Part of a small language model's weights.
Architecture: RMSNorm before each block, rotary positions, biases on query, key and value, tied embeddings.
MLP neurons of a small language model. Each row is named by its layer, matrix (gate and up: input weights) and neuron, and shows model dimensions 96-191. Each number is 500 + 50 x the weight over its row's rms, rounded and kept within 0 to 999. Numbers have three digits each. A neuron's up and down rows have the sign that makes its largest values positive.
After each neuron's rows, "fires after" lists the tokens most often just before its 100 highest values on Wikipedia text that the model never trained on. A number after a token or word is its count.

L6.gate216:476503590503515482456505535578554580461575537571485396434477520548484473349534500430543495525535468504509427621509542481568490529548515479594516506486538474561507442511556535500489527518420549543532409505530434491415486478505470463526546571537458485534451481524466456462505574487551578503
L6.up216:505417522480507540575532552573610512530496491483545466466507450537449516624507548500525529527516570518486485448496589523461379432514550491437465524564469530520534562446518449497447595458525517585444483490482473582497463515495487441396514518477473413504518472432487505461533572548528469484
fires after: " " 66, " |\n" 17, " is" 9

L3.gate100:505551446428588545508435501495413459477487414506505570472481482407506405576565565484570524449487473542448571457505593577424563432514408469485585486584488535458535537496504554492491585462468475419437538445483563457438450540544609504578498522465546462598518507564587478569391522502516537470
L3.up100:525575516530496506539529590485506528568445546474525522478518507500510478493516495502463443498493549527444430518516510489485482613499532461564501462438558598497554523459548566426477531495506560555575501535413413486490564442457368503484589492475431481509522552561432552434555515522549474383
fires after: "|" 47, " " 11, " the" 5, " The" 5, " T" 5

L3.gate44:554445456581452509532636481499451480549513464507469530558493430452546524467502442476515518501457518533532480457518428476536483565492488399579450523422571485611547510535459590473401489535495489476511466541574413508646450399442491397482526576510552551558425544486499555481513521501491527534
L3.up44:458529481556500491454525599600450505535478464457490471512508484528498502499474426565538489523530488460466492422493470540515512457526545559403515491553535581575464496540545503475474537483651562503527565522445553407523487536438512518533503478519497439569575474580560504514492541510529544433
fires after: " |\n" 84, "\n" 7

L6.gate47:518450553422435503535531545523483508483487480463508532355556475511407447499407589432445508555496390512514515519570550496521457503479426542451594533473511444448484550482520511561504486472572546565440518567419411517448514479572460443519493425441521481536548411549521504528539358484528452481
L6.up47:523516513474413493493516509525526499497528474496569498439474510538531532492417520498535546433464472524569462501544522550532464474549419578447493503529588528546480554509524508532457482464544525440586553430471506580489475459510488474431500540445491495515530488462527399507443452547531510351
fires after: "." 30, ":" 18, "°" 16, "0" 10, " Summer" 5, "," 4

L9.gate116:476471442542483516584500475503415556519368473502554526513518456404400441512468512509533523500474460463389561561524490563595554468425505500558550544525458464566456467484409533506498522445505468542465476462439492418526425475521437469495504436513543441568512479408546489450475464476530427530
L9.up116:424474486500514502472372598493489546512490397526544477590618481490529573509464566504536476494420503497583547569499607428410524532564409551497537447543531522512441544439502581467495556486549456460508531492529448500522513454486552462524519591512457393458539379604477498506527493515506513522
fires after: " " 32, "–" 21, "|" 4, "-" 4

L13.gate196:450451476474504531540545462483521548432498462506459432483467478567476445508513457420485442488530500526445535520475492515536642467541591402492507533553472510447518441521500504464474532487502467523492566528434470502452425554454489531445561497417570503447615444453472454518527607550492533475
L13.up196:524461533486489530468435465476499493494488513510540529514461439519542606510608596529477476523571496461442432489469464525561570556513452494440517589447435477529485445513519512551464562541602450474418532521516580410431635572536524518551551454528487549505514490448504430495521541602550458509
fires after: "," 17, "19" 13, "20" 13, "″N" 6, " " 5, " was" 4

L13.gate319:416459475484457618486545460481504508482407500422516421403513455465537533539494520487492467515483525452409577598579536453548386569456553374407525505494504525474511532540523511343547512462447443527626457496502523528564423477504581480569484496456489542498530509554447475501553503500587502524
L13.up319:469496534428518469422568402478523533604582549384462461508485455415442463530515524551535445525525477477497438428500512489393535519551483579472524541531417515484510494533513558501506442626533446530547508504447498515491543485519486530459573568500430544487482550421429462550543426509562578411
fires after: "," 31, " in" 26, "In" 6, " |" 4, " October" 4

L5.gate85:472482437455578527516470519455543449448441470514462437528516506530522442476544553584490517497529475500478491511508514481442466507469511486529554630519536584467459551513471503470479535522470434474566502431557644520490451483607470525511521544432510419481535468474479557492509440497536590531
L5.up85:524498438546485412548474457501371458501532574451497560512463518446530466566473528393421533463488426454497452455487555507538514497564453554455469462595509491551505519457514513488607494452503535498527549483512480541407551608523609517533598485548481403469421497461403489483430532425446559562
fires after: "20" 32, "19" 21, " Som" 7, " Sy" 5

L6.gate344:551483457541546492383505591502495559575599496489594536427528583623490421473436581440468535419408507464496597508568524469444451470460572539591493477525460569497524423432487456508390516421582482535547477559422443426529554536521396565517469558495507505421540461449448515528553500469497580483
L6.up344:493563483404508587446481569638480611513485495584447419561472416566519432465447507485504492397490609517433546592418544480471541533532544513542504512472508503440416447485485511475529577542539421553441495512472626488469509477575444515443381446491465486546514471447553570561476511518509550508
fires after: "D" 15, " C" 15, "C" 13, " c" 4, "-c" 4

L9.gate43:471485454495587553491484454501582535526475420442459432453456487528432491402468526521571527546507470595406458458484542495474479539459514545540448532587494374483482472592557531513566579533493492482604497423538522528559538489456485490490599470462447560540486499438500550444542435464507544444
L9.up43:459541533538528529442505400512546559425567470489498468467518558471439569471596480512458516560511423378500478487458427552450521490494578485479506499503515539546536484561539526422521420566533494421428610551486403481505502489445492455499562563460502634490584446537467521479493428524437482477
fires after: " |\n" 40, "5" 6, "0" 5

L13.gate306:530433561363459469467590511558522490451443527546536556518484511480537452520554450571521490551560519501537629483525475430478505435445476477583511525523626487502529543517592459449492561554581345594447466484515514576434481614409503487475502454407546529467520528526510571439445512451497455533
L13.up306:460535576466468543439494545496564513526463404418500567456526581646499463524460483526561495544601506482523517479450493469394425496501519590507551501528428556456497607571462434459506588449531494538489449548548489550486527523525560462500481467432547524513529448505510484476521496530558527352
fires after: "|" 24, "\n" 9, " as" 8, " is" 6, "==" 5, " (" 5

L12.gate359:440526475466522613500458510477514486528472464466501435496564498482614513573562556492536512505371516506436549572496587490563516570542520489381531559410490509552478556451539513479554548465497482474506517490531448577536485445461514489544530431569527565457461501523537467545518502583407484527
L12.up359:446432456451552514505499486465508448506545488527502495585447540512519516476538521541480533474617515570523470517558516434460512472461457528545551462455460578499582439429464389584521398480488369453406466455496473506474492512583417610446514440483462569477605449483446500488550399488495513445
fires after: " of" 21, "," 19, " in" 7, " and" 6, " the" 5, ":" 4

L3.gate127:495525464421532425479508450445449598531495540536461548469481538408456444532562507482549576527541486491453424464443567495571522470465493472526447515425491490470518529564501429494497560485511531457534441433501523586485572548473523494449474489431545603481582547464455507524588422485478566512
L3.up127:521536528523500548457511563418511511501652546449525579587524553567514569440509475479502592546466480552478513545615420540472532451475467433560467548466467530464513497467497457532455442384553451432546472503513399474494428547463457469500472562519549494618434550528604591520442513416535524514
fires after: " K" 27, "\n" 18, "K" 13, " " 10, " St" 5

L13.gate297:397413508525439526510662509456467539437515548439497563490492468577512515489541522420471511501518472561470550556483492577537453485569537478625486541570527502468543492431572466423540569332471436532488580491563548515497500506464484474449402579492548502546569448432485398500509584480461497538
L13.up297:484549489453466556493490517501423552448430433559455519533575520450519441544435396476472485399492455429453451549530574467528455540558496418511385412546472523488455472493510461466608466470512490457567576470476497494562478461526461474554467499509505462455554467570560435516504505496491396440
fires after: "\n" 53, " " 9, ")\n" 7

L6.gate372:489496527495533496432422509492565526486478466435467449457497514490466526519461618565506443508500611424468468508499462434521502403515523511554492501543501483396602616475540572549430577551465456523435528492487423497523586533515542510462522509438465408506539488564459513380594516535519458496
L6.up372:509486459524519539525464499511558483464469522602560523486506499565457456473527489514538499532564491455472530507446490457412459490459543497555436529556580569495493509454500608521456472529425431477441402423512483543415526492467462443415470585477513643497425509620573602453535587467491548525
fires after: " (" 24, " |\n" 22, " a" 7, "\n\n" 6

L5.gate36:537533551540553528569518541480593499515486490440443483437494537509389495526505496532474476519447397475607485556492492541453470468552569620575536477463523483586597510438546431498542484550547524546540531495449598506435479473541551513405435453468432493458502464498458469465527551571505447483
L5.up36:472560442481582549440492554536491484494554501505521584427577493557548437499503530462425399421513510543495390555507485552468513505512550524553565549480534474525575432580534479558561486505480512559450550596497535486474576387404529474528531496459525518502470389464576546480555538519574511610
fires after: " a" 41, " c" 13, " C" 7, " the" 7, " A" 4

L5.gate84:554504499424508417527580528521510487517598508545445534548442476537551450530461498478517605581513454469500403495508528540559502494475497440539521492396489488516503445563528538489533613559502537494419463525583443480589445465553495395495493560475513459497570505643516474383518549473551492526
L5.up84:571420536542454449591502499485582628450435534466450557558468490469516518503413520493533549511530415487451451506482521517416419525512553508666532494559569441463560526510457547424452460516372493509537480450627498504454429372501482487490559536460563520484443481476505503545528522573407389576
fires after: " s" 12, " S" 11, "-" 8, "|" 7, " K" 7, " P" 5

L13.gate100:477430522460481403516555481441541465412458612551480533409542567537533409486447605557512543561566627456470482461468533464599515409468537504486503492458470460490451392471526464507501549532450545587580534506523496534585546489569366443495396477414538480432514463463452513511516530482499474464
L13.up100:459552517571458461507526540476519413470534600480462560511484491482603424583442534499448521538577519462497480497486454470507472478369563542437489594517424482485453570536438382476453510480489502498578493502398524403475448541502498458479519507507421495450562542480604518595528482396519459578
fires after: "20" 37, "19" 29, " qu" 8

L2.gate45:488505474534609401542558539586456544502491597477457543575497505515526554551442530525463474488484492487565496533482384503475535566465510559499515465492519485577391371493426506558464443518524501475532483505595515544529435469443479431496563483496497486547419532504521460482514479502500522529
L2.up45:481503529599495517486514440510499465477499506515536464511470433399529494505431410523507509496482527388587446553424503507454549413515505520560423466386541551504333522432433580577500598469578535443501450503530387550492442436485517466539497517546497503495438501548445523480471565444477534477
fires after: " |\n" 45, " such" 9

L2.gate281:514541497488570560451550511517503520474455619470448480501498485465505478508510450483506578547509399467402465436415427454503524490544448503496423557516570516537414519455531508498430456508364469474528496478500494572532476442520507428501571414414447474499497531462477462385495557511529514500
L2.up281:592442456478520477493572482479470639500486437488499494510464544434446514479490406567503506518456460478596469501447480460467459566496614463510497497458527455493439498488500456441458443417472606478395433513488452565555506486412503484459442479520530570489479490511448516526516560551386571499
fires after: " |\n" 93

L3.gate222:526580616500548506445460461585472520509428539420480525467444464512532496554434594553461536474431456430429501446476549575586523442543414569481525458504578516495465537429564540423519524552510540478494449499515426504524517463496546518464581570491477545546566630530459484448544562476539536485
L3.up222:579474578474596563515549506513525499513542493493554519452417376522559522457513477516510593546461385418526555492470476455508520550556550576499444513408511520501543486471550438555544432515566511527481571468412519504459456485552518543375410477507495534467546417585533508519526559390486516399
fires after: " " 95

L12.gate291:462462552462448574503491552580503510527463556500468513498616565421525537428479570492420564479502500497409547558567531511393506510539400450476444598428641564471596468485472469482464512463428439495470517543451440509581534513481486504435567453466424494499543489435517540476498516428480398469
L12.up291:566439492525519409554541571490552544511439483444481576410459418508500464538452445585559468518453506504498499510553543556408544467482526473440499554517468529528511466537582418523440416516494580551484521518471489414563463428533436547486397522505550510529483653436544469463513502531445507530
fires after: " " 38, "20" 33, "-" 4

L3.gate138:520530566501518450493495572511525535497403563437452494475494446525471504525478565551564476506465540465428503454463429671481462529508462498537500424458520438462499548498472505450466550549435561537487416413578526579451516401576485469472584640436602497498459497510489514478578498573488474572
L3.up138:455494403419528546458426479499481511457446491445517440454529509486589513498511497480461525490473467459485464541486499533459490545505525505597486501541456525485572538498456586562527502484546555509498498445573539513462519506574474516470532470487523398484382550593458505533482437559523519540
fires after: " |" 31, " (" 12, "-" 12, " in" 7, " was" 6

L12.gate155:520489426558557527458539523556497504461429478497465465428491528439482566498486505613500496499503440588544492492512531530616532514567528523610405479452512456432469406444478464481527526564555396481455513538522502520430509506560515509492494592478526545540543458614486501547579549489543466509
L12.up155:452485581462553566554458512539547433531537462497488555443484542482522423503431441525443507489515495450544604501529543441559587485425641571400521529553497478470477405341461475435485460403499457506414486485548497517501461572580454476444519510485488533530508545508483430439499528457532542506
fires after: " " 51, "." 13, "-" 7, "5" 5

L13.gate103:545407493494587531409464506421520514492483513544438562477509423481516557565552553468455561487530504533600500513448571513523563556446562484425503514407528501538481516545493553542557518525478670392582449538481493572505543593563521574505581517465506479436520582474446506562558453520459497470
L13.up103:547461546412621569544491582466474498481494502657504540533427492461496510493519571431485441432449566381484512427448504484474557508501496499505456461469420506489460449473478442540512478443502508427439429450492498441467570419431511514435512439476496497614482570554495404435478467517571433557
fires after: "20" 32, "19" 15, " w" 6, " |" 5

L3.gate344:453440530462507574473547434533517430436497452545476466401593462543488480453487449432504549501369485545443607507472523517537475455552533497485448485501469570433538395390470473549460493473478498546491489553462528475574527486480501490596480468487633488526484511532464644376495468580439579495
L3.up344:528547461530446513509499556542389603466498526401419535493527452550550553503456559568532573579440427539486454414512475480569570505570545455529432553524453515561524507584481486456427536440458475449521545518575428492475583529550438437494488463512537436528592530503575515470496531499503501474
fires after: " N" 23, " K" 12, "ij" 9, " Ch" 6, "u" 4, "K" 4

L3.gate145:439446542453492459484461488465479568499490547490439610433440469442493516503533532493566506555417494561407393498513510483520530509590541382562418393476571470363543510493500491508529534579485479532473508505495457580491507523513500482562552559517563406483508490504458542473565475465589463478
L3.up145:460533439559380447560546566474438503456509558449460543531489491448520532516518480597490533585573477547508504499529519540430405562550483494482421510495522518469473504579431472442397467450518491551548511440566492505531482461403527528525423553571510482517538540443518421420447551537452424577
fires after: " |" 52, "\n" 24, " (" 9, ";" 7, "'\n" 4